python train.py --d_model=512 --tie_embeddings=false --init_std_down=0.00301 --lr_mult_o=0.705 --schedule="wsd" --decay_shape="linear" --train_tokens=561900000
MLP neurons of a small language model. Each row is named by its layer, matrix (gate and up: input weights) and neuron, and shows model dimensions 240-495. Each number is 128 + 32 x the weight over its row's rms, rounded and kept within 0 to 255. Numbers have three digits each. A neuron's up and down rows have the sign that makes its largest values positive.
After each neuron's rows, "fires after" lists the tokens most often just before its 100 highest values on Wikipedia text that the model never trained on; "fires in" lists the words (lower case) most often at its 100 highest values on Wikipedia text that the model never trained on. A number after a token or word is its count.

L3.gate686:146094060140120102161160142153229122103099158091180086158114133131120172110104118112175099151135097189160144120142119153112127101134147113165145193150127094132195153131147172135144027121122129120144111134099134119156121157108124138159114187117186113164091153197151156149115191103172104156129124187117073163156103154115129111141121155176122202083116085114118099072139064117084130115142117113099065154099119174119128126135155152108140128110098110056134122144148167077152077119167151155130129080127125175130088105104121136090122083087103144092158149057164108095138172118072112156147094196083143102099164150134139127105126184192174108163134083103113086130116115166131194101147103076152161172161124178141162175156127080075102165121104151165094126064118110113193123167171057
L3.up686:136116134133118134193125100104171073078090083126100142155130098118107143164120125119128143166096162179103141109129155118142173115145114073126105178129073146159136102105132200125151092155101102138168110044101119147126151166093130153108129234129161159213065154169162170147066226118166110140096105190139081149159164131101136090156128146134120179154128114082123106121155052139097133097121170103113117111151128152102125114130158082157096093168169100059106121110152094111118142087162156126084121078132111137108089126141153111110154090144187134117114102053129116122150126104098076154131149140135149139130105174182141149130097187166179095177051053109080102135159150173126198100103204097099131162137122146098176179134095139129118134091157170172133094088104112101141116125126099
fires after: "|" 32, " |" 23, "-" 9
fires in: "career" 21, "party" 19, "team" 11, "l" 11, "lada" 7, "pld" 6

L2.gate1286:181145077050148157117155117092138081124085105179111121162139205130129096101172173085165123101115140148155117184112119185089155121110131136138114049194101111170126169110169115178116096165106130113121105108164121166122129107136090109119172191123204106190155120111109164067086131131143135148145108116100035086097136133114135126086162165115079158121096113165090142113135142163067137133103106105121136132156151129110174070189123078107196084147119144157127161159123132128104145140124117171135160074155095096072141103075099052150150135126110119116088078109115128179181085179190156109090152188167056116168100135099077112064104132122147134118181142155091096108104202133209080088127158111113129080131116160123111135058110111064117112146114121118116133083190095155135118131172168
L2.up1286:150152066063114175131109126120146089149149145160099084111128147116171115086149181087136078093124151133138134205156105196084141153084148179119177056145124080121167108122153135184073065131130157105120142128192098120154149135134084049065141132060128124186149083098126139123094135118141148133155182109103091095118137112136121159121148169125042125120080124189076123094138156102080112145144124117146162109172176131086147114192141066098146122180126114123122165162143093121091124178133111207134189105133121058081123095140103106110119158181158092132067125107142130139144097166166059122079136178154045083194085131093078156111094119148114106121152141095083080137117164112190028094112158101138079095135112063119149128128107088079071117127109127119155144123164087120162138135144119
fires after: "." 46, ".\n\n" 15, "==\n" 4
fires in: "after" 39, "while" 18, "although" 14, "without" 13, "despite" 9, "if" 5

L2.gate1701:060122100155121159158150099138111131131097167156186088089081095150122204161108169117062111085102108088190141105144084161141140140187100139140107154116152136140146158074139094094162155107158186124109117181127189135135127170140110143112093115127115123193138127097151102113139129146153094099155154140085106116109150131110150221111135150109110073093110136132087152156089153125154152122120114111119164088109118118127142152132069129131168135088123147085079073131137074107161097047128143118143124138135126197097115158085128086116181156180101083098129122076125145148170132130169153153136141132137147150144194109105146089129114126150101140086157113103131107143112120108065066164136077108139069103079092095177104141136113097163111158195169101088145112090119187128149148093104153
L2.up1701:115110098122105188112139123106096178120089126117136133088075104140123117129112138095106132149107086138137186132134061155191129137189087141119116105068178182143136143137104129115148137102156202138106099154143158085150111177165081093132119090116168112153121141121141059115157080121134099133142180119113160100088149142144138213135121100136114099115181146132079133137069148078136106110147114117103116113129084141112090089097096133118148140165192126131130055120097121133121074078125163129164106096141144178133101137136144098180159171139173131078102146116125159146170161128128157157121141145131092133196168139103187108123085111114062129118144170102103091122161075143087041123116023091135090076136082111121102167170111155139116153183119133142125112081094167092144216134130113
fires after: "." 54, ".\n\n" 7, " It" 6, " \"" 5, "-" 4
fires in: "this" 45, "there" 12, "again" 7, "here" 6, "however" 4

L2.gate1350:129085113082122144090185115114106126110100084138138144167142070136140168144094092176160122145167206113074145168135092181114133113127155107124192152135137104119156105144147140178164074094117092106135137143161112153121102141137128161147123122113109152084135160092165140119107148153168125152076175071118106128126158036116135135165111120158118163109096114133133133181117137148141129102120072136075149190091124107155118081173122101134154134150217122137120067071134183090116130157072211151124157121091094170105098104169134084124136075135152068155141197140127146137194167130134154141117144144116106133130193075127129144152130201124159135118048138120097063109121113157134173100122103127171120104073091133126106122112128144059139136044160171181067115094148143111075096169096124
L2.up1350:150098096134116127115170141110088147108106095155065118210163110115177126100081138095142100117142164184070129135144104150140149102134145114126167144139129145143126068149141156160144052103078112159118081113173109082140120134131118168080168115122162104113126153082213120139150160118144099155134142120123059184138139073103149138123095128165146143100089125124093140155114089114133101070133148105069127143114152092130074055166117106137114163191152105086124144156105143116086107151115233115102172115104138197089195125145093111181131126128133077109144178144147143065194204165084125161126214104111118124123043083120112085164097146147117093151091141146102079190099089176207170116106136110105109158067093099158119110090198104079137144109118175126106149129148127122132121146090118
fires after: " |" 40, "|" 23, "-" 9, " the" 5
fires in: "year" 19, "votes" 19, "date" 13, "years" 8, "pos" 8, "pld" 7

L3.gate1701:115131139127095146142191083105132051082170109084127172156099128103143156173126037152093142070174127015100116170179139098193098101130112116128114137091151133138130113107122154139153213109118104114156108156141106133138129127076094140115135167124126145166137171085182116181137150153130198158152122095090173123159140113127145130150144120064133127157139163123107104090116108135102072136079172089161104145084220100112100076090108130089107167147155132109114117070163064127133115125109127138119115112131143130152121150173073096127169152160112158152182140147149090085130125129112110149135113136137145112150164125133107153099141100094124060166125129130153106137133119165108158075099221077167144169109169140119111135110147130125140175104134118150110099104194148152153106126085082
L3.up1701:171136052094123154127129130184132146156148116151194110034078081125099170098110178080130140129125160129162124113149143141160094048123113111097171162085173093133120122124141144135126039111123127119139145147092094071099152166131153124085102140062121151066141164128066101136121108096149135102092164092130091152071134162160105152160147128150100164114072088144169089185105187059121147183114074087133126093116137131086140153091122149124093096117121085116143156114124115118139100134144108124085162084175105122161117130112107145182101122110191105146164121188163072183108184088093148118123162127150071083128093150134143100190063176122165133150152195107119146169129203147147115111126036146208129125129122175141144110106104098169075123072137079116155111104167151147145103124099109
fires after: " as" 43, " a" 5, "," 4, " is" 4
fires in: "well" 48, "much" 15, "highly" 8, "far" 4, "exactly" 4

L2.gate871:128082114121090115162139131132093152143105147144160104198050141126086216173172092081111117122181099158172194170125125190111138153157111073102165169126092100093143102166110169116162067112117159066083106173121102141080100112123201146186177127130178170137136123155098184108183105097124126145115122106149056112042171082098158146135123145130161113130136136140109132109153146116142151124073110094113132089110138138105132120117131139128165147157145159126128144107085118113158111175124132123102156128136150150145103140101143118113155089126089136097124165138126130076179126109156126101156187159130126169182102094136121144190152128112185109143106075109112145094161128105215141142121091125157129153084135157118138090101143120111079123149128047111076147123077158122119113127129169
L2.up871:091166103145175131138074133135084110098111218087090125157141088162131130117175138105106138141098132157139179168125064118155124056071127146175132123109076157122147121162114173167139099128085136143124151120120062155153084127139102164115112115070151151153129119129168097111116092087040141057107147153083130115113133163142109060149077102174121139142080117126141139181100096127130166145194177126179146089155091190148134158130172146080117091108106138179107105147153120152157117130180137144075155095144130140161133158141128131196144107106097122131100089113168184134173138114147121164115194156113122039162129162131099122157121121175092117127161136116109143143164136154149120096109116099144116156135119159119139098119190157104145177131182167150085099138105164111157061102142129
fires after: "==" 17, "|" 15, " |" 15, " Total" 12, " Gold" 6, "===" 5
fires in: "votes" 14, "awards" 12, "career" 11, "year" 10, "medal" 9, "candidate" 9

L2.gate1337:147169115169122123145114168117131088192159106056197156132149114141136140116136108150154134151140146130068131107121162153095110147131135117112174098132126154110096110165128103177140095175170137185132114131120125087108119107119111115103114130122093143138096115148110174104152134085201158192101122156152171147166103131136116115115141184155140100159106158144105095112125148071110091143117129115101100091132143145184099162109138101171101061144157150162164145119117143138068101161069174083107158130135117149119128169141136131148149080178166149115130125136095091152157140069184123127138099170140125118154122119197122091140119129139129130076092128098070130171131132077078103107140090022108036129104146057137151061119209129114152095110133098149143191149108127095146139088190188
L2.up1337:192153152118064168144113145131127089114149127114199147121155141125149139129142128137149111123146129080112081115108112125138102125088141094132167118087104145134108110144123075166160127125151143110150188121132080103095164131132109114082097058136139147131069136158119211158150130114177197131117121145149100148143084118116124122155180126117107107145130166144136109083172122125167062128111177118068136119111143151115113183123100120140127137131144141144156099072069099137126130108156145157102140101135107197151125095135158102150146127136130114138057184192147105146109122099133128119149110121164195151111105047170148121148101114133118133084110112141076159134138116085092198149154069112122057122144135131143130045157180067097147100133083133146134148173127095125105152070185140
fires after: " \"" 28, ".\n\n" 22, "." 20
fires in: "the" 60, "many" 16, "these" 9, "their" 8

L8.gate232:138088118095127083165112106170143165155188123073172090121114074112143132151137144163094139094145153114114110178148157063133111163164161127153071136150101117193169156117152159129175132092114132189193128164119095178120062142183158164114143145171142116127107170155143114181152151133129095148095121181130111161128139169161145103121096122074124107095097129096165092129146065109140102127106131136127094115125086112139087145145135108101154147159167089135131083061130148131137139107147125146156147112170079117131152124087068183107124172140127069108129133180141134046126126071086091129134081123075078081164106120203090094148197178148088119180077146082137142137089122165101102144133080113162163138145044090126138150121088094078154163107115130058175141126162098124088155136097097
L8.up232:052129130180116074138145122121111126174099149131131084113141146124118096101160104082083161160090076063096165169114118156120138172144151104134142151182138134137106102104106186075164157056118126155125124123144126128125100139142150172090140131174088139099128112149093163163137113114089098081145168167118087137189080069165131117110169134185131124078109113081156089127117125127228120113144156147136163118160100125112085130147075161096177124127084163149145166173126094119085076168140069181095152179084099159139189140074113128123094153175135174137122172125140142148134077141112146077163104129117103066151126098097125167140117110089101118189157121163091185161122130118128097074107104066123152129106157172159117061187141082134143120135090099125111138093077116138113106127148130
fires after: " " 63, " (" 18, "–" 7
fires in: "2021" 23, "2020" 20, "2024" 10, "2022" 9, "2026" 7, "2023" 6

L3.gate381:091136040113103192112108096098071094093095170137069165143155111089058159094166121105140114091166144165130145164134113106153135105118147153108076136148145103150094139123148089123150132064116134086163163135088133114126095108060156126106098138134114082150131184174106124134117150121136102121060167084155050150157093072179113113114144103148112076134096104130132134125105144085084159106119096111155112108068145150168160114122105142075122150128128146180135140125178155153105161124159103101134151103093066125114114080132068126125116103136153124132170113106154110138103239131102147100114173105144122124086159113146167102133051159115109141169104121098147176143089166211080073106096135103153147153051140176137060151140144139134143108156087093150134122147106132121121150151101185
L3.up381:171106109064122182185166182120096138141104120149082107157171153058152129070170109144195106136145116127099101132179095122089131152223088150183106130143116151117197148142144171067128115076219131155183147144075200164114179091090149094152103152135111112140123177143175169091130226195084175183122072106126098110187141144104122123128145112177175192176160142108164131095178139145153141063111085065185127148079079129153146144155115155116135148125149158123115166135155161129103155121106115163172153122110108103097108147141098120123110097096101133153130140116139149107125166103137118112114134153138085120149144102101093118136123192142129109128177138149103138136134095134127103140143139094151119158193118112135112101106052138123140146123094164107143161118133113200152131136165167
fires after: " the" 41, " The" 18, "The" 9
fires in: "team" 25, "club" 22, "band" 21, "university" 12, "teams" 7, "college" 4

L2.gate149:121122145108145099107166101176113119099132143104143103178139152088122066109143193117113112084108131133143157139151111123083109138093110137088161145121159120107112139176163186158157141142164131119158081108162055129196149134139068114096173166111156142151103110092142173141112080147188181176071190151113076119062080137118109178114161120156087124120117146148078138128128181154079102124131098059123116148095125185144143047154126114049118139144111152121173090118140119169117130118144126138124094092174089127048131165107086137028116139096132114090106140161137083101125135139175176146154104127116094126114085083114133164151105088126136168147124055141115117081122136201122095171127076114129107149104105146141126145105149094081121104159054142146092167120180135113098141063190155
L2.up149:146076066087142123087113118124102156116138092122165089193171157076145118096187142093090153134099122153101116160141106171106146132125136136138117135097129125118148119237146137176105141083122121143131105113162061199127139126117068122102150157110157135107103131130175168152116110116130193130099143113130090096061107170106082175140139067130092166135133100136061084116126161179108112115113070084145067113103144143109169120146103095089145143124144113158167106094138158151137109111139130118155160122165071129117117182127109121037103093159175128114079093102122127139110152116128184098107143119148075131175100088112149139153082106134148169159123082146134145156103126152155068081151075079126105153140128120141129125109087152112124188179108187102112173138190088140110141066171140
fires after: "." 37, "," 20, ".\n\n" 6
fires in: "while" 29, "although" 19, "because" 16, "though" 12, "however" 9, "both" 5

L8.gate262:169096085201155118118050094135150117120142122137187118166080107135109120075125117130157137219151155141090128091135134166154191136084092110095121149129103148145094070111056161155145188127178152122111153171162088155110116116154143092095227113113066176098073094079142104124111098107086151160142128181163155099097126121158146099142176116180164149151054120094096118086157122117122151148135116066146139102146107071133094137114134100145157105084162104098105089093154126126117153159176137120150179144139107104174091137111142110117115134145118127163086151123121128121094150073099076127149080151090118149169115141127124165144170129143106120135141175144134120080084102197140098110186143114067128087174088136168086074137119109125169166151146118075193169090136166116121117140182151
L8.up262:138071091142186123114086135146103108103118187106121149093084133108111145099153087161142132134108147078160174139147144127181180102158124171115118116117124100174139136142115220202195229100134124139147135124168147141113120117107134081101142080120137193107095131119124088088129119081047153145118138103152117074169136121095119143139149162154121140132110075056140121121151119171149145104077103121095185133137103115123102129143137109104163076128156145195094110130151131140171115157116098166096128082071134168110170075145098102120102109131098056067105105113128119126137144113098129135160171173089096111118126142149122144117210105137091103145118191144119131109088120167049118096148107155145172158209087145147110104208133049125131109094112096092169150069108159169134120146180114
fires after: " " 82, " (" 9, "–" 7
fires in: "2021" 28, "2020" 23, "2024" 15, "2022" 8, "2025" 6, "2026" 5

L3.gate1492:136147096108168096088168149137127150159135178096071101113148132129085150135173126148094120110132097090064144088182158167084115135187077145139137220075187083178120082072071175066132130078142098127089155157087107103178134175122116143103186166115122103114173134087081098088149124086163132127133128133120118131086045160141066120110130086163210149176115197112099126120154133143144139140131157177151111114177067117156160119102151138123117048151131106140108151155097182158182121097110139148159157113129140128113076136116106084153144130123143138118153117089117135147087150131173150054123097108091065142141144128104170141117098127186134127133126107129074113110111158187117109164091116109156140137080123097168141141131118086102124131169118156179167092107120136152051116131121109
L3.up1492:106147085103177115125129113112178171117121105115107118073167153127136117093136163152200110165101081161148110158094105150112134126117120129171127137154116187167116126140134084140153122179113156089162136166133142147123068145120100154161113170081146103133125132150125154150100189065101186196162102155112123144152109109143132135151186148135118135146095167097104064113132104144157139124119109128143158128156115132143134146132154118070099104125091070098089064130088112097176131138176069129151122092165107208135114114126155112138189098116156140094122106118101099108091176135100166150130124132115245110135073167121110130206136095167129178032119087119098169102055106113141050146157100126171141144149130128125093143097104147083093125195217168158137130179099135168136142160161123
fires after: "." 69, "," 15, ")." 6, ".\n\n" 4
fires in: "this" 29, "these" 20, "many" 11, "some" 10, "the" 9, "most" 7

L2.gate615:136141138119114149097167141113091170142085140143138115142132139156125133124186105121095162111152095093104102112129091070169227126146103143116124176096200186064113161141085153143127067102145176148087077199142047070131121086133118126100109159111145116090184141141113185149170063144190111087156165093137155149112168091158082201131144127083125169088141103132105154136128162120205154126123156151172112102090131132167120123136089108100147169074126150129153146079103119146138139124096001121145192167168068129080141153086083178095136141141123144087053132066141122120158123137112130151161103157122085149161175136118148135154159141137071125124086101138116082152041082115154048131178037119097100150187098142160112107086096117156166122124105188126137094160106168157103096068154121
L2.up615:137063113127125142145134111136121111089110099106124068135138093070094111066084183125097160117076106155120160116147000063153127070098110125118143137098169225104133079174159053086127103067127097106116168166153088100116054099112118123142069111106136120121134106137116164120100129135170151135092116129152140122124092108147097125152168110140139109118145137095116130200121124136125118082154128097116096072078107130164103139169126095122135148244137107125140070084107115133110095081121064090201089098156101125147099096086171132113111159073161099109090092183108171110095159060136160158104084085180107147146113077135150142128141097119155161196122065178093092155106115119128064139161060078116090111158089140097157133151133176161056133190121154092130136137142164112105110074132072
fires after: "," 39, "." 29
fires in: "but" 60, "however" 36

L3.gate1069:145135140151119121108135105126115067182125114156155117118121112097127181089140137118105119079130104114130077142121116127101147077176077146102149138084203112169182058146129144073104168068152152109169123159070130178108101113115194113152127094122139183083108110086150155138182096082159110134077143080132111079090112084123114185123123136103079059092176088129158120123129102085104141125139118161175114147070107101029149066148097199066112156156156136161070148144089120094154095142131136167138109144120079092087120179127117175153167117143122087191130147160147144138121128133131139063088105137077150149176147103134183097155113141099126112088120112108121117137113133174142128128131147187147157123071084221107062123087137143073095109116086121130124198102134066100082128113154134
L3.up1069:159135162104087143103152152125130153111145134156127099075192127138100129149097136075151085116099108125131139151131149147143100121097191075060115135116111129031047113098144106173167112144054120147156138083103082105111155134123128109140104164131154122049108152159092142095124179070069149163197083082165143176133194127123217109156135105187090137095119123136129124130126131141164093139142056092079160141160157111219105181076074128068152167119178094115134109114131182114181181091128124151150201136099175125084104176110113133105127111113101070053155184076123076162154109142093119122131146088150139152089068099111119119124131128124140119155153161150123148110087106123149121112107128139076117130136160071167068172186099116162118114164180092170113097105195094154160076189173162
fires after: " the" 26, " The" 15, "The" 7, " of" 4, " released" 4
fires in: "band" 18, "on" 11, "tour" 9, "album" 9, "single" 6, "track" 6

L3.gate109:094142154148111151175131107103122139092093110129145106090138171089115132103084109094140118081149091092107129120141100165138094155159129176144150148138088184157044070096161084079117130112122094145103155167113131120127086124093084150074155169124111133155089060135185122074154164076157138188128132157124094088094109055143128137107163140170162120183164167154160112139114149182132093073096147165146150155110084116168141179125136109087120153137133107133138074166062122125106067106120083200161149112134088157137083131046126116138140136223181133140133159140125148099150112120098111169171099102134081122115134083163141201141129119103132126077098119162090170067043091144115127100100081196141128128129148159079132147057137153111100205120096166077113142079113071113098127088134107
L3.up109:177114079095116127092115180198178090093121131157077099134125098139067094134166157213157157108098159120062081098166094155158154135143124120154100167132181113103087125109119159072159170130149181167104167142111127160170138150143161116118135152101123095133181087153097080105018098146071097087120131126155138140115103180142112142121140064154174139135133096115107091109161158145121112140081159103116139103168085084174158107120103103104151108104142111153041170170108156110221108096158141126123170148167139150130146175139128099132145109163094137117168068129090083125127148112153124130116156094126158110130176148100082110188107140088140123210122116123160128147152147120087132123108073084091111171095134096148168147118105130153158113113180163167108070134085161091154118120126163
fires after: "." 43, " as" 28, "," 10, " in" 4
fires in: "well" 27, "for" 11, "some" 8, "such" 7, "in" 5

L2.gate1367:144113111119104160081168139128089150102067089168181154131118132098169085115115135055115134109120164198124165100170094134116124128122068084122025142156130127170147129117103161135077087109109144103116209124128149168053158097154077179094112164183102106169162119155106140125135125165059184133120140077123113134119182077109114157123094111154137081116135054146062064173115090106156139128086120153150135128197106192055116173124123119087116177113084089137105162117114133131083090177140119170062145198145124150140157146095117056090124124082128108132082074162139189132132104080115116114133151133090127134161096233143100175152151159106145105145135103111134106156175103115111125096111111133115149097115095192173136145142122110142121132146147080172139188121132134091135147075127142
L2.up1367:113133155154099163176107093132093124137119106150123169163159103191133193108133166118080121117145079122116138132143169158156113131117143137167164154129143159114154100076137128152141175179166207109107166123157098104157085127145167190173105063100117093103121139107197131163114138125153137119148144132151117105125130139125133141101167125137153167074128164091128175137133072174160116149203120095082183159111109070138083119168116174193154166132119146129118101199132165100135150079174170170127104111174104071176141086170075141087156141146154130106109129079107081099123093101107133153111087137148122143118198125115104024089123131161138134089147125111137166147134176148146101155177106185119166072166102053107129144136119145091161111135150196079174142158176152047053145167099121
fires after: " has" 25, " have" 11, " (" 7, " had" 7, " is" 5, "," 4
fires in: "been" 45, "now" 25, "currently" 12, "formerly" 4, "become" 4

L3.gate994:106128100143144115123137139153117166177143103116134053104098178134163105116072084114113119103100125181110100167097112131113073102138144156136137089158132154185124119101149099121108128087174099147114184151134182123097118100172068114183140135107133127157113126121156084131072115127163134106126166114099101151136135107140106128135104108126125147122150064191165117169100110119163231075099147151106082178166198161096136066143163114130076121128075186163142130085072106183078184102124134085140161127138102132081097086137115116162146111162087120128111165119121200069143098099161108113078098126172135135086132147144124136138120118085116111108122171123098155090116117085190119126110183074109159134089130085136123141128151177174080159132114087128194192155113193199161153134201106
L3.up994:104134115081123152154088115111115130145111107141138078134085142105115058132093096144150079153132097200152155173133175165107109089143177142069167121143098130147163117135113034127099193078140117126139183162129122192114067137139072162129082090104153120153119110209150099067103139134136172120156105131082164132115149119102111148123112102146114185119133085135108079125095094168019193150085118117090143102157147119119104061103140143175148126097093117149165154085081121176084138118093130056083163074136087085085185079093131159149123161118149130170106168148138146070128111133111114154055130149125201119113132144168118103099135144098160140082114154128157185194104153151145197050130208141138187181091099097119103170109128086120101174176184134099128112129149157120158192141147083
fires after: " (" 27, " was" 21, "-" 6, " and" 6, "," 5, " of" 4
fires in: "born" 65, "played" 14, "birth" 6, "playing" 4, "finished" 4

L2.gate727:150151125165140090123150085123137164163129130176123168125084088131182152106086155109125022131086178128072176104146125113189150115120148114114169187164096130126098071088098112153144072155133102176192165161147036203099096104143108159115148125132152102146160095114098106113090076116153107109099174111161120102119142103138126103127179137143119136139099129158096130149061109109090091120086156116169069132115115112058060070180107125119188084133107150108123154091124128118154125102154103106124162135073088107105072130102134174138057126140090121189160114139155162161100098156117136153163123108137102160149206117151128116161140082079183111147062155164204201108121127128181128119112191160142147128121129169179103098127106154137078096128088074147100120148117107169151152045147132
L2.up727:126183116094112098124115100161142133109131148106103171160092091127094193113094145115119077125072134159109115145111105167163128145120082109131114155152151109133066146150130122138148128071077128154135158134159150159111091154137166135134154138104081125099125117095086138097157127143120069124131120096162150158107174164139093099149110082125149078108149131129147130127164146141128101087055131106144119158120163078131098114139135133125102096127167161140150142091128144185129145104148164209118180084070135045167123101122151148135081137094161108184120091157121169138097100157095101149123113085110141146109125223143106119129146143091114114107065145092146200099179180136064144135114130090137090157082053153209056121112108196134087140114111110217139175091128155162147176113179128
fires after: " " 48, " |" 7, "–" 6, " (" 4
fires in: "q" 13, "2024" 13, "2021" 13, "2020" 12, "2022" 8, "2023" 6

L3.gate298:094194130121114099121155128147122122152149120125101138035139105135139139086126158120122147157124129164048110089147137098138131216211136104149088109143132160180132083115150099165137072139120065067147077175085088115167023155154173130181141086162099104094127132182132099157132098133215092126136204117090127094102153124106110075150097151122113136132120156103119118182098099119153131144213133103086101127095105078142074170086102166131161111204070105050089109123136131097146106156119148118089116104176124089140086130175149110052109127141119116176117088124065167117091078106123093136139101161087068146188151112124161163116132129147120108138121072091114098144125128129151177103063154084123108128168097124111124088122113127119143073156081130097127114137105161132085130146111128
L3.up298:105091135171139108145135123114113168121179138108075160132122146131089118159091153079170080144169106135140162188145162140179187086118114044160144105161151130153143144156108178188121100090043084097134107180131155152070137126115077154118135096112163108155144141157135111099128061169224109093105214100144152123139094144155155153133090130127108154115123166143136082120141142113104095129196092098116115086125124141148119106068140153158102160123156110130119124141131122099198094163113067142128114161100182127094122140169118154153123133155146114118085102171113132147165143084101110157107108151053113052166129145105149081156122098049139121137083106142117125136138063062175114141171098118128131113139126145141137112102185096097159195111125090130138130099133150124218125161140171
fires after: "|" 43, " Total" 12, " Democratic" 10, " Gold" 6
fires in: "total" 20, "hold" 17, "votes" 13, "turnout" 10, "medal" 8, "majority" 5

L2.gate122:124121119148111116085164165170096114198192101124190117114096167090152090113095151174100134160222115112134051151121131174148111068103063099108085143206104098103167169122092159164143147140050126190145159148108111133147109089102146135120142154118152083147132111172124151141148113162126132150163140083115140105168159162119093123097121166179070144163152130147174131036133139146100093123066142162118160131135146161113069204155170159186073091188087123079133093166152151065153107131146105098107169131175124173199096179055084101168129121165111085142111113160138137105136150106099131156163116097149098137091088161086142141096142090128167132083171143154116179117069127109145112108136142105087134162103164103153149094155124128113115058122155094107065139166149145116117098135139161
L2.up122:087131143141074103096141147100142116149115112117189084073100154085130171129136109183099103224165143130113083148117142105127131075081132165113083167161058114090169145105053144112158121112109113202155130150137158156097104113094146118118117123108152112120123092113204106112119099123125190184150109110130168093179191184077130064060134119155110128078123081140097133103157163171153153131163090154064148130135155199095179176139129121171150103099133132161140122138171162102157116132117116127084135145198115212131130186087171106087084126191106182112096062157083144057094194153116155196146099120113117139098059117128177106140119084108136123121150112095109174115091125110130098147142137094115127176087175113132177079149135185113142138175097108131099193187121106122111063089092155
fires after: "." 33, ".\n\n" 11, " \"" 9, " (" 8, "\n" 6, " “" 4
fires in: "a" 73

L2.gate848:154120103108159137154130164214100133171143145130168099141166128113109189172186164127171072091121105191119141147166165101168168071125168115096145106154139096151124149152186090169097159107108121135130074157115148064124124113124145119102153120143093126161151151121091082096097128150114137102150136125151192138148125155160117159145091152045077187131149086095183157138129086128135187098153141119189093110201165103120104100132115140136155113120172074103138143149165093152094093132158189132125144154103128187156136210087187101127095147126078103146099132116159140120123158159116170103111135146158156132134100192128101119096153076194136147197146104151180085162150120165160182092142063105074107149119148079143095221134160152082136150133121122107155138097149140143137142131112069
L2.up848:078118121142114123155114094201123139119125159144146081135105167119094167154142109170159085125166115167178161185146065124133147083172119136081095108160143096164174178107175136138128089123111107176169136055197148095196123108182069136143111118141053174144155169144178100170132115158125120127173079138158095142097121155153094175159123121121060153150112120136139135137096094116096141117077044118161201105099155120180150155100118120158080183105119190138066072065195145147098098114149164116101221149122123125142127093115136140100106162119157152111085180103103089179139114152149103104110156124126151150117097176146093036095148143147134131119088104159122130206126164128138117144139112103105138085179101098153112125165186122126122187125115143105148114112155101210121118174099146
fires after: " (" 26, " was" 17, "," 8, " a" 6, "202" 4, " his" 4
fires in: "born" 49, "debut" 10, "founding" 6, "residing" 4, "2021" 4, "consisting" 4

L2.gate1380:136146164161109198087092150192140128154138154117091097075191110109142150084115112108070088158193069164105129096085141145158146102091088148105096138132165153084109126187135149147138147034092103168147089172137129147170118117124148137121093172155075152126128155107176102168155057098162144164150133148134171148106100156107109083112151131115145121121125131076054150046135098088143075085142190099083167121142105097163107052154103100152080077211132184150136157162040113204083166144151170138138111126131097148209120128119121111160128145111141155124146148154114155135136092133146181106148058139086140134110054091102130131138129136126136092118111104155077125160111115107192109099177152077159155100175100132182109098107101094124140098137152119097095118124146112132131169133137168
L2.up1380:103122136106135190125143176165130166151155150106122033117167113098111181168128078142103117163156099152155137143116162084149094119157070169109092162160122103100100153174174089152122109070114086103102161109116099104138162105101146117163005148124058132113116144165154166111167105150140090145111152099132077128096103107064133089117203123114153143160081079058046130086115134137099054137155104141136100132164115140082191064160068103134148137096181122144123163116096110197083161152142149162137151145175055168162127144111118065139095163146115151093153079141100164118103096125207173180186097124119092103155075114104142125151140121095143120131121077115138114152111061122156122117179132110126105140129131118202114137141105136143122116175150137110072143154158080160106121155171153
fires after: " \"" 35, " (" 25, ".\n\n" 10, "\n" 6, " “" 4
fires in: "a" 37, "i" 14, "the" 8, "and" 4

L2.gate624:151148140151067178092139147127080129169148211115106144117105090206111065126110126123110142197136143085128160135153145118161125089128111139132119130146161089090118060107233135190124126099159104112094164132108084058156133127156110119081186117111090135139132097111177173135103139109159163151106133114107117140105118120123099108164155085133115142084103125157125075117148143160157144069174102097126135139184119110080081059148113095161148137161129127140115104114101169110115130138140193159107165148136136098094126182120069136147068176091122125085083148129112159158141140126101114133116113117093171132190069152168118120129099155139174077167168160167107139166155128147165085107167110110154093081137107131144171152082159127149131103125156139092128202175119071186144098145094061
L2.up624:147188139144082122107102118138100188157106183131142177128136083180137114128121109134142090180130146101124160112118156101151174087125066125116140086152100086102139106125192166155108101084138134114105124206122100068161136112096131126150171136103091131129144066093137153176148148099109122122098114077152106141168146069120135103126199120123116092001139122133091069111197143176120176125164121138112121131156120127084117104131122078084159169130147138084092132153127171148134103121151143128127155202157156077121106158130029150127121132092097096135075141115079204092123101117152123104144129109087134158187125146149136132180115144139180134157134152139146115178153120157145094147147093109136105074141138132134171165084120094139136122119128179086119200134181110128104142118131106
fires after: " to" 35, " had" 9, " would" 7, " have" 4, " should" 4, " has" 4
fires in: "be" 55, "been" 21, "are" 10